{"n_layer": 9, "d_model": 768, "n_head": 8, "n_kv_head": 1, "head_dim": 96, "d_mlp": 2048, "vocab_size": 8192, "activation": "swiglu", "norm": "rmsnorm", "norm_place": "pre", "norm_eps": 1e-06, "positions": "rope", "rope_base": 10000.0, "rope_fraction": 1.0, "qk_norm": false, "attn_scale": 0.102, "bias": "none", "tie_embeddings": false, "parallel_block": false, "init": "uniform", "init_std_qkv": 0.0208, "init_std_o": 0.0, "init_std_up": 0.0208, "init_std_down": 0.0, "optimizer": "adam_variant", "lr": 0.000395, "lr_mult_qkv": 0.7, "beta1": 0.9, "lr_head": 0.00407, "warmup_steps": 427, "schedule": "wsd", "decay_fraction": 0.716, "decay_shape": "pow", "final_lr_fraction": 0.0, "batch_tokens": 131072, "seq_len": 1024, "doc_mask": true, "train_tokens": 902600000, "steps": 6887, "dataset": "wikipedia_en"}
MLP neurons of a small language model. Each row is named by its layer, matrix (gate and up: input weights) and neuron, and shows model dimensions 96-191. Each number is 128 + 24 x the weight over its row's rms, rounded and kept within 0 to 255. Numbers have three digits each. A neuron's up and down rows have the sign that makes its largest values positive.
A block is one neuron, or neurons of one layer that tend to fire together. After each block is what it responds to, as a language model described it from the Wikipedia text at the highest values.

L2.gate459:137160141120120147107143156132162085135117113099138149130098119088150091107092149141107121146162104137122163161109160139113122127162104135172075127097158096121133137155148119173152091163116133110109126153149118142132122115117158104135115151154162150136133067095098134139179153157153128109
L2.up459:134133167101161121149137152152120151095131153192100134137107157120149106159116129083138150128123124107141117144093106151131111139160121121183131143146153092162164110124111152154161140122132126099125133113171116115102143137142158105139123116114122152126098131135144147130152136110120110114
L2.gate907:122152148120139121140146121118151133121111119177135147098069129108144150140129177137137091094110101110110114103090145136089135153141167109136111138130132105118147129110123144163112163119117112118143117073113123159137177114140106126145146118156127129113114115118132136138160120136156143165
L2.up907:136140154123152122103152107101179134161136107141117116088153139126058104110163116109118156138116155143169126119103132146121092155140094129094118162125109113105127147123130118073113126135077110094172151109147135118120160090144164139114116138150141145109142126149091106164057092103124158091
L2.gate1587:136128149130110151142135174092140134137119099156159189095136102095117154134168154112124089138114120105128129179123153127101096134161123109117114111120114136151170135137115146164125125147126129135144100152156162107124171116129105087165125127109143117167094117077119168093142155155128111139
L2.up1587:096120153108086104153164110111197095118145110111176142089095096059129130187124176131159095141106116162103124179113125146120136140136104133103126105108111129152102136096104132166157128152140126126103102115113100122149152113145119102167150122138094140163104138151113152088129138111133123139
L2.gate1731:132152114124123126142149090161137130129136125164111104112155150143176099140155145136127123144097122109178127116133070161166079091147129097131111063100107119115135119116114085157126174144060133080167168138150154111096095132086135120124154101166122104167092118102112151181136150136139159133
L2.up1731:132152110107074167180160122164182098152174141102109122143103102098175126140171153101172115077111132100149171123109109084122086131147121162110140077084113110122169109123158106157130128162112148148087156153116112116136148159103116158150138088131160101160099126155133139111140148126108107160
Mid-word proper-name pieces

L3.gate295:146128084099094115109175120126127155108138095110113134117127124156091159094185153120135132095086132154153140097098132153128088154102144144131141104108124156113140114135111114120131138148104118159101128098098087147110116135118129167092130124117166115117134146118136132117109150099113130139
L3.up295:103137146111158156105120137097136103103127089179112115147140132129138125122133068103136126118117190119133103146146094107141149112119139137087136130086161140124132128177157140123153105112106127149151117076142151167112138157153077114096118124097123152137134138120139146091089093108115149133
L3.gate350:128129107146084155153135150181109145133124111133164121128162109162150155185164112125166159080114171166114152103142163107120076138099118098107156126102130163161095115143121103123122150125110145168122113141097142144130138154125139109095101099128079131095131124142133132118149120109126134102
L3.up350:111149091151124159127102150121125149127160112153163140169132129121108082109152133161129147109128145169117137130149149089113185130106135099141138147117133123093121090128132117114119121109131118130114143099129124147132076128154126178137168106144149119161123122159156149139115100139154115114
L3.gate355:124153108145157099164132157158159150096135087125169127159097151130108162131137149106086126134107156080161138160155100115147106120165123141111127115112136102160130093095155099112136113131147114178075117102094106150128080129093125132121084141102110103109140127182147144131107091112121130145
L3.up355:102126164159153137107149152139137146137137132164147185121144135117140117108134126139115121082102110144119112130175118099166100136115126132140169119108141089141152115129143110074111117131123118092172136148129065110096165143145109128181116141086149105143132126116144106073149165117138172153
L3.gate1258:129145102125164096103109149089136141139170098155116112093148107155088114131135121123101093100127104106139142129140172118137129138157156161114140071136114153092096128102126140089118118140117148143145164165131108152140114137122107137187124081128125166135114141097128149101174125101171116119
L3.up1258:150126108108109157082121164164149117160138078163153135126111107116121124162161164093099125122126170114146087120148098105114096129087107135122144104135104136148125151161103173118118147157128110149143095088134126112145121102107129160119126104128127124166095164155106174136119142138148153105
L3.gate1298:093143108145112125102096156107083156127110096125128086154148123086141157134126145153154136089125127155097099119116158110127124156114143110125174133177095144124146144090106140108159136138095096131083162120151124137123142138127128150098111076063172164119128161100114124120145144153130185100
L3.up1298:099098145112096132144135168141109140139144124125115160125155124138112142133129129104200113100106108093134102133124094137105104129145138139156174074112127124097123109129123167112148158146113120136103146155104107089141161110125140182099119075120145131101090132119139152117086121142104139118
L3.gate1654:123124111137134127143100095134105106089161120125128120140113102110158153145106098099163107085116136127106103144147082144124161136123170175078142130112157122164124106140122106072110128153135125134097103134146152097103082163085106138118134093123077105102101112132155113142126124099110145146
L3.up1654:124171157134119151096145151133123087139113140147113144120091128121116143097125090106118174163130140159150152115134155111133143132150117147094123111140174094098133119147120130122123119095122155112096100142097101132146172137142096124126119119120167130151096158098136119139111142133132135164
L3.gate1815:103151140114088111086111161155184162131156124113161136129125101140117135138123169145103138081128135098149090110168104114106148117134125145118139134136109106095143131099159094115151134127123156134093129098107124122140133101144099142146151095102167097114085164153127112100162113092127131146
L3.up1815:119117106131151114117080114127155133133137163147152138142098093122107129179137121141114093143110113097107156094181145118108119151137110191091112119124180137132105125144148154117137144113124081165106112129149077130113158098112154128157108118082110105125091140097135158115133151128119115137
L3.gate1929:144130089109161171153164132134116110096130104122122149161140139138121122104130134116120148116132190127139097134145131107134121118127150107117146132139153197116108101109153090164124140171115129156116156132098173116145072134162116110115151135143131113079114136117130098133138115147138105124
L3.up1929:102151097093178153168131116154133136171169135123113078135175128176142120080131097126127151132113132136104131138103140129139102190141145129088120122101128161100079113167144131103129145112102119143161161114155100127180113095098111106130132113102153105107169162106151146139117113114092107153
Membership "of" after roles

L3.gate335:094119094107132129125140145118112135167141170154168112117122114130135141114122121093107163118134125125095105147105144094105159159148102160141104102144100126118161122128134156145140111101083155132114126151139140128141127112094118130148129097081107135154124143135123140127148142121150120156
L3.up335:091093131131153168096148152135112105145136142114151141130155132163142128161072088127119143193129124142125095155130089123145133156138129143109120150114124119075123119108134127163092083154060092100136107133155112126099115116112103134107131131139147142103147114177135129102094145138146115122
L3.gate573:107095158100108124125128088103120130135095172131088133135115157184102128103124160112106137111120155149154135133095097092126139088101108129114123160136126175154135161134117112101149112147139118117167104179129176096119150118140128120090164159172114101141148142112084141138142104133115112103
L3.up573:137111150154134166099134104143194099162104146094160134153099101085146108119103096150128139148159135167088104153122119094105152099131145128117161096084090122077125112146143145135155129138143121112135154112124146102098161142119096107148152174102150126162125128100158137093113168121114169102
L3.gate876:146098129123150154180089123139156113126123115168186073109117154141107126145098138148124139163162092138165118121104135102148139123114140086146155132135093097095124133126149101098147136083126105132137107139113115141149117105135139152140118158178152101147163121094144159151107149098152119115
L3.up876:118168141131137113111097116141153132107126132178148112148138123123126104141108141124110090169113129141113145126122148149149094106158143164126144182141101157101136185158127157106118150122132100129140167136112110093124156128109138176129087147109111139169142144103146118130152151141173132149
L3.gate979:104110125119164137142099103160108114103098177096172088125128108136105133113145133132128110183170145103144104084113110113126105169165152159150087128114134116127116121166093075159157098082112156118127119160110161152109107106104097096127137132099097102162158119159146146157153148107117117142
L3.up979:123114145120096144094096136135138093159114171134162131108097111110170090122107135107120146093122116143096155129083133100119142146141097131164103100101122146087108124149122116123120158148087107158139165104156146155083124132143121097126116089090135118146123086094105153109120152114112148136
L3.gate1387:124153089138111141121146147081145111156129122153139096125116128120152112091116105123099154145155139154100145123126139126083133113161106151111112078143147132102107144094116101136134096105126133131114160106149167139142113150138138101152146135110153165131095129099088118132119158125113095119
L3.up1387:150091145114149115122136116147083104113157155141095145177103146122155092135112102157154148156150096101120155168130110126122160101118117125143149158151113144129096120117149120160136129128117120164145115098154161141104081145141115130100145098152158076157112128158153100117105107138109145127
L3.gate1550:103131123104109162172154123115103129076099121125117107155113146154120138146116122105123150160143148130111128157073114152113176088132126139074130160139107107135124128157109162131126121145116163105092116123131162170117082078090159164152183114159167125111124155112115108157106093100157118150
L3.up1550:093130143123103093126156084077139151114105181173107151108163162164136136095090089165143125127128084092125161093100153148170096130107117164134145125144155143094105166141090126161101107135134129089191175143122165125126107131131095118105170159105134159125143098122149107158129097119159128115
L3.gate1610:085084123093131132091139150150156117090142173134135142096147120134169131115121115142159109114131083161120097132100087115118164138122172124089166112130095129145154160128124143116162165117137108148092106126152115135154128155136107112141165088095097101109137111105118115127134144122139163116
L3.up1610:178143140106081145087138156110129092154150131127102122099087107089109142123141118140108144153148091118114117082143145134128114110111109133145107158138098105133101118148139084180128106123120116136123122086103173172093158142116096130095121109087113172128134148106154137143118146125111102148
L3.gate1680:112105107166129120095143158098141098120094093141179102156103149145131126148079117150114124159129113115125134131096101123148156134107089134149098123103094123120137142112159141133113151092107106093088154100121083107135112143102105117142109109088113149091144100156164106144128089160086118118
L3.up1680:127139111112104179105123141138116150148133160129144085094133125122136148110119128159168166118156111160103125082164115110119139118147148158124150100100135149145130123109104114183127108112079103131142100143140097138148105127108115131134117148113147106140154145122109177137104139105102102094
End of list items

L2.gate631:093105139133110136126108148099127112153176135140143123092134108138169126131115119146164117134103068136155126126130121142076111097141129127128088110136108121134113125135139173143106122064157148105168121154169146127103129109122149166119141098136175127129088130116114115115100125125107102125
L2.up631:141192121104129117166123127117167084155107154102136152145162110102097118101140114135142158126130142157099102117123103087102126170148120152140138165148148078069136112141125098102111103163117116154151164121112149119149126133086102130143115155116142094117139122107157136107093154103120117105
L2.gate925:114130089165148102095144106118108096111128149161107146099125106157155102127105139141157109089175087136137136105116103069105127090112137109108147131112141158126154138114165105158128143148136116163165109145140136107102112128091124104108090127104111127147114155125097146111149140146159148103
L2.up925:149125103134110187128142102130141135123109147125142137093096138113178122137084129094114141134164094194135107135168156099117165139094133158157123109106111164127137115129134153114156120128136143148107147143108133094117161128113116089141134166113103116155160118163118160134124150089105158093
L2.gate1581:124114090155135126176115104128144120158113171130152174135152147147130166113107128121105112159144090154151116091130117080109172123153159140139110124127132057067089148090136131147131116130132139139142086152127107125100162116124139107130139116157125107160103129121110135109149196127169158095
L2.up1581:130167086104163137108110144140119139131142110158102119113108156150152122125135162127104133111127112153107152149107129117132097143115097134131153101111122105108141147111154133121130142150142126143129149136156102102144153143129132130167096128143113105155134126081119115095105146139131119098
L2.gate1968:120160105118104149175186149138140149149128195166116151166125122162101118124121174127123181125135129194125105125140152092145118128140136164099127136126132121094148112109163121106111099118135129128176163166151079154103105178153145107105129154110100171127165114163133110102148151164143169122
L2.up1968:125105132123114091146150155127142170137163193138115158115116118128136105073154148101158137125142101127119094142130124127121090139129116118134137138150111153091110146173146140137069125152129172126155185196149118166130167166103117145167132135102105124117126116140135065122092121118139153122
Mid-word name fragments

L2.gate662:136138081154136153072108156135156138099116103133129123169121119119139164106148130104147146114104146147109088128140168132152095112128101107104128168093115134128125086125173125161154122121175097106137144148134117121152138136135145132164113095133109137131114152105078143104150167153118169166
L2.up662:080139134140145179138143135100119132132151125149077137164083126117106086096121145143117149116105162148155105139105139136118095145121085155148097152090136150100142103120165150176151130079148144096088105081101123130109127114149153101161117154104096112106146125087102138065128139111095103110
L2.gate1665:132129101106152175129104142164138084114120157158128103140090077148143116127100165177129145122155122147159125118144153131136151120143180133121110147137113145161110101115159107139102132130151122165097124102114112155164125146174106107116090142140133104093138125152148104127109159148151144143
L2.up1665:125158120104121129141148098111150137094098162129115099155101103129073173128133146110174132141117152097114103122169151141129109091103158131132138171123117164177138094141145130168126143139144142158086127099099176120151097120137139143126122086075114105093122141143147133135121135077118099127
L2.gate1738:133115098119142126108160117087146105157133085115130136148160109126087092110167156112133120117146167101164162138167138136104170126101127140142111187142124106148150053157117093119158079140079130137070118163142102104138110141181149134131130055090122133110107120084136140114116130168103160107
L2.up1738:134107141177152153115121145166133092166104160092161129142125157115117120127111115138098178169137190151135153162112167096091110092152143172130084160163141098132090116139121088147092100114142127138149121124120153144133154094126098113124129126184121128130101135116165134150142128114114119122
L2.gate1787:137119120087148136140150122117144131169149129106174137117142113113114108125149103130152149129135137120112134111096120124123168157174128125149084127131170118119106161131163117167086083162116173133130133136125191140112159104149128172093130142148155141112107100124097140066130125111123086110
L2.up1787:154127108127178188121128114140144136122097133135114108156086075104137148140139093128128149110116091129116089134098083104141156120151124140080128095095113117136137157115155139101115132133082139146130122089111103132108093136131129101122118144154107142097121146120116118099161098106146099117
Quantity and number continuations

L5.gate13:093121117090103136127118115065131102171141100118120177108142124143136164137144138122121175121120110175120107141137067121111120161161099150114121108108152137130143128154148117089115081129117132122131152103144146108160128157166123128111149123150160087165119116116117104135157153157131150132
L5.up13:083136152134094131119132155121115155131118127153138110129137131116131088102158185089115108126151082114124141152135114115086132128127128155122112115094169110084095098124161110096078153138161156118112168107149115160123197124116150099147154151182162179162102125123136084138143141152137117139
L5.gate940:135110134135106143089119110131181099125154129080146109154162117150081103112162151139118111133161155168144117099122165139133126109136145106128111108107124096095133143124129151127122113104163162133127148127123120086150168140091164135113121126150145096157134158083118099123172119130127135126
L5.up940:120125136088160102172105118158108154128100132086139144133096150115142149189130169138162159101088112091099127138132144104137128145095126084099109111162093146122173135150115139125125123131095084109127134110113134130097079094137117117120112150184157123105136128154138162111154118126134072160
Sentence-initial proper names

L3.gate14:120129141155105180109125156119116098133086105134140113128128121123093116100121147128122157106113118115133136190096165138144124090146133132135109143120138078118096127105143147063102104127149119103147144157116134141171117144141090097145116127124116167116114114103102143149123096146115123127
L3.up14:088142094114139108108114093116100128171113119122113140129135121153129161133125151123132092072145157142103107169170113159091098107132149129126155134153160142117126152142153156146126095138160135166123112165099115089132143102118107129115124063166124132118133135162123100135164159113087145179
L3.gate93:159086138105155150119173127159144115157106122149128130116145108098156151136132151129115188111123081146114098101143130124126085167144165127159112106158160132151114163161158164164117138134131121130170100110113142130141153162137120100146115138102142105145133082105104153152179134152086136160
L3.up93:124184114158142170066179134110112103131123154140170147170112123105156129102147103112122114144155106193117098119146186106104135106121140119114097149146157161135097136157119097121094102160114119085108103125100120100157159114097101111159129129150133098165141101171131172148143160106122131098
L3.gate571:162134139133094108102110139146119127154174162108090166111132105149170103103149148076167163087156138100101102127133146094146093129176110135153124119116166140176124129158154106104092155127183174101139112156120158113096167098102131113108145092145105138163143110107160128121133156150155097107
L3.up571:101115175146129127160160143141154085148116140107146172148096134139144104140156125126118167105109101125151146125118111083106156084105116144089118122131138126124108144138143103079166136080136164153121107146158105115132110172141118098145145122145166113160117152099106134140144150128115126135
L3.gate710:130124123086163094129138169114113141155167147095147132105093157128120106147113137138137153125169130122112138110103085088060096092151111104124131067145132126115088115172110102155121147142156171157148124161085118148112136093131117140102122114162096130142110112077143103120135151146132140117
L3.up710:143135115107175149122140115117157169148147114137102124135098158114114099116134107182122154109115156127114140112120146097141103131131061126104132113143137101162088172127163080087132117143120100110127118140114144083109110142118114080117171161136162107156113106124106154105098157099120091094
L3.gate960:161127100144123151151146089086181087191153107139113160139145162112123122113192121101128123128100122118095131132125097175124141136168148175151111130107167105066144117178174126120105081115140153150171113148098125104177124148134126117109170117140163087167135098122101099151097150147154124125
L3.up960:110098148157101164082113141120129148139113094163134157172108108151114094146146163140102135119085116160140138092123138169143131165116099131135102094106113151130103122163114123109132150173146115150159133176136110085129128105141099086089161112140116151152129107113102145094153131109107150134
L3.gate1116:078089152130180141116165173151154122173102137146141148141127137140142122102130114093171138134116141078142147126104138125161070131113125145162097108148157129131105094135118097151081112105134135169107113112110159110127154095116121127120099121141114149166130143135120124137149131117096116101
L3.up1116:143093121112125135152171167090134122139167116123115158142139138099172131111100169143136131145131150154084104141108112121148122130149126143129112115109124139083078123179148138141174074134121127142150106126136097102176152134114095128122181077118109130139108154107100141147105098114144112110
L3.gate1834:153155113153164139103114133118132115099152111146141102102085105151084120130159106141097130129112130139108160133138095147075100131166125143147151093093145092122140125110094099098087147136148136167167117161110108109094124093162160108128136144165088122114124128112112167137122109140132136123
L3.up1834:140165158096110115125125151172181141195145104112119102128116107074136112160152111142153089140099152179109077119125157154126101151088121113141164165068095125145170136148118153086144153097102172137141098154124117097163166113116113113128093108163144095160148110138164099144151137142109127115
L3.gate1846:168136141143103157102138151105121079150138153129119084158144112096125154170141179111112173113136145174151103153180154119123139098161154103108111125141143122137103137164168126127093140135124120147126123151118114097179171100126117114142123106136123152158136102115131142113179108140125118080
L3.up1846:136084167118157160096144149120133122076153146083112124134129122136119124109122141124168172143101084136149112152183180136125176125112161104140144106165129140178133161129093120129129148146134138117133148127105131132150110104138109103140136131130115104121157165124119156120132108102103155108
Title-abbreviation periods, name fragments

L3.gate77:127109104108147097137132130123133117152161147134167101102114119117108092123141090146179096140088104089153121154128137092127123131129112109133095134149127149132134156153172183127112181131133109164102146173085123188139099125133130170103086116098115151092103120110128146087134131115115144114
L3.up77:120117129136145113125155147148145129151119094131101094120108119094099136163147121131146138128113136151145152128125130152121120133118117079145128100086142132107100151120159123132109118156085093149098125131154115115120062150153108121089101122110111118152127086136160161106128140172103095096
L3.gate101:116165093120132150128156092101152132129134126193083178113111143151155122129131092154142131098114096147101103149114087144144109091157130131151154132117132124149172133144097190128126111154103143152120147104081126096152133102105088135100151077142138144116156120127133103127154136145144134170
L3.up101:080113117096154102121161166117171109128164143133153133105153098153142166136089152123114149116067072159106114100114103147170107149123126133143108117140149099121130132143136141124097152133167170119137109156131121148137137148125150151104102151075146121140148157144154152088096124135160143102
L3.gate509:142115151114131125131163153139108102136147116163109147114113092149073112095145121114172076121159122159136126124115120122117112117164114160094165107142090125130128150126124122088138151103145134165150142132158155129090157152124131164134098142126094140128121121149138141165122167170110136131
L3.up509:137161103138086132101130149138144099161163115138083151130093073161106128137148158137130105121101123148105091160163095126145099147157174132108137104127152120138143149141159107107122103125105097140132137106147093131130146174111123100086106127089124084154157145138111165113161169122113120115
L3.gate698:153179109101137153158181140105152110165128168163079137108118116119129146137100123128138147104103105168125103133106124120162116171127145108116149112080116116132110147158104159122092122117081158159158158156150107124105120102081142118073114129117114107131118150129109139103128165151104139145
L3.up698:130156142120130105164173147089135156152147128142130140142158124128109115086149119105139115097146112172096124138167116129120145077126154110100140142117176104106156174100156133129147124114100164105147116140105138144113098151120132123114160122148176112129143122115124140106127100151128135107
L3.gate720:164099134134124092118195123096118127127127079182119111147100118103148141128136119135187087154130096145083116121158129167133117099140174089119139135090140097141097125118139148129117120133104127153147123143129135163157122148161117147103126101118130106105130158067150151157147121126105129118
L3.up720:107125144116128120179120114126187066126107122156109164122124113115154144109167128185133144100096086151085166112114146141151124136087102122148195151085154137141134108111161166124128124076175151117118087106145149153118076131150134127130101116118149154117164114154138163138097112090136108081
L3.gate1487:135160137128114109163154116080144104116106118123141119152115129136129092073177130123124134141087116155147128157157149111098163126141149104099155101101168159180081118134164124122102114180126162118155090117133124108157154113135141089101121172147118117153148126119127109119151121144129102130
L3.up1487:114151100136111156073149128095149104148084090158116123147090108144159108095117095127138113148163102171119116130143159141125183138099118112092122108088129138139148116113159143128103131093092131123174119080125108135131093100090144082119138133111147130151134119141135128105140138178103121145
L3.gate1913:091092145142116146138146155109130128166136129105179139096115092103141143120129135169114127100169082125089148135122082133113132131118122132120106109111104072113177153125149131158177126129138134144119120119114139122148132179132130164129158133082142113186143079102101144139099127160118094148
L3.up1913:123091092114118113152136126123140117100084128204142123131134097096172164110103176174161120118160071167115127102124152063131165109115112105142082125129121163109075162123121155113141118159143124105136147158115157156088091132078154110108165133123123109154091126095078150116131146173141117129
L3.gate1914:128152115116119111150139121123126147128131109140094099123133152122117091153131137148152151142125116154115114144145164102186158138150134084135164145119127139117079112132110154114114165113145130105141119160132137165168080116150127105131132121094113143114128133159139118094114117144097137126
L3.up1914:116137104132123155119096091093124097180136140170090118147158117149167112149172116170148134146097131110108099138124117129140140119116163103116132126098097142163136116148139171143125143129095126151145104110091143132119126106082162109086133127151117120092112133133121115115119117126074099139
Mid-word name fragments

L5.gate1436:119138176137126158113134131142083158094104151181128125089130103094135139117130128137128080096108105102108130124136134140103121182141173157122127091155136146109130121125153131098101135118116111143118126189118102094112160106133104111149126133132131158140130106120070160117160122158130174145
L5.up1436:135174142112133129167142118122110135135117093100140148134104133120108159130115157171136134143159167121133087119122164150160121140162093119202145142170107145126115128151147121074104069115154099142137087145140117125140136102113145125062125149074129113124111146151105124099110105146113182121
L5.gate2046:172183145127141153155136080115129119126126128167126162129090148113114116093127152094143072134123130131156135103090173132119157156143112124158125108143139106151164149143154141133073111081135148138132084142132114104144124177094139153137122137150134083156131157099164153132123168092147143124
L5.up2046:097089118108126124136093138184119156132143107104154129101068114127098141144128106116131164120175175105132088130187121137157152123153132101122151164136154123094129145149132132139107131117137120107134078129103104167098176153084119176095118165135146098091151121087107138113115154117183155143
Affiliation/place prepositions

L2.gate110:113117135162143155108148127121124131107118146149145136162140116178125111107138151110103116106115158151145135137135163081144143123090130129149122173133132148131121134139164154107155158115136154145132132144119127120117132150110096083131074142151123105118149128113089130163130166179146102090
L2.up110:128133129107122135145120116087159156147114115118126090147102124139141108093150112112127115092105121106126187159137111089142141135148150187096172103137104145089117122133143167113145157110091128104167161077143083091110155178124090150127165131149123070166152136159162135119142112167170152114
L2.gate138:124160170118149179116124113149119083140099146108152155158152108134130096127111114139158176117132102110124148119102169106144134157141139147156146128094145101141148106123102128106111123119146159138088132128124105117094117093103117104113115121119183170100125096103099123138088164144168134078
L2.up138:101104118142156103096163148116125105154108151106128110100172170150121100106148140127110121134129092133132157123141146146106120106163088130168095149174111072126126149119135158139111143103160171097120152162094119112084126190145121097112135153100096134146092120133124085160115128126162130168
L2.gate1149:138136140160159182141145116164162072138066150120132105145145128140098156156113114114119148142128129166134186143143142092108170175148111125157129159099170122156153097134087101143127110112132127103139138132132103113141142151109113117139179168123124101112146119122139150102094180142188124108
L2.up1149:152141135121151154129134145125149088105075129088179149122119092133141112136100150112122148102118111136128127145114146139147087124153097110119143125093131104152091115163126096130121142132123139104109112127121117166140144106110131132143143159102122095092164121116111169180125146145135116118
L2.gate1314:122147161140135133146134130154130111124123129089189123141122155113104152088146123144112185123136106130179100143151111112136105102115155127161136146121137136133141117130119130105099129103158124152145108173107112160120113171099125112115145140089154136080082074147152163128083149102137173116
L2.up1314:159161158098143112100120102151112103158134156110097100115127115088138136166133152131115130162158126155161161113104119114184152140145139151146085122157158116144130144119113120111129133091133131148162123140100122135154140120090123113133120129193164142120121122106160167135122171120166151083
Table cell separators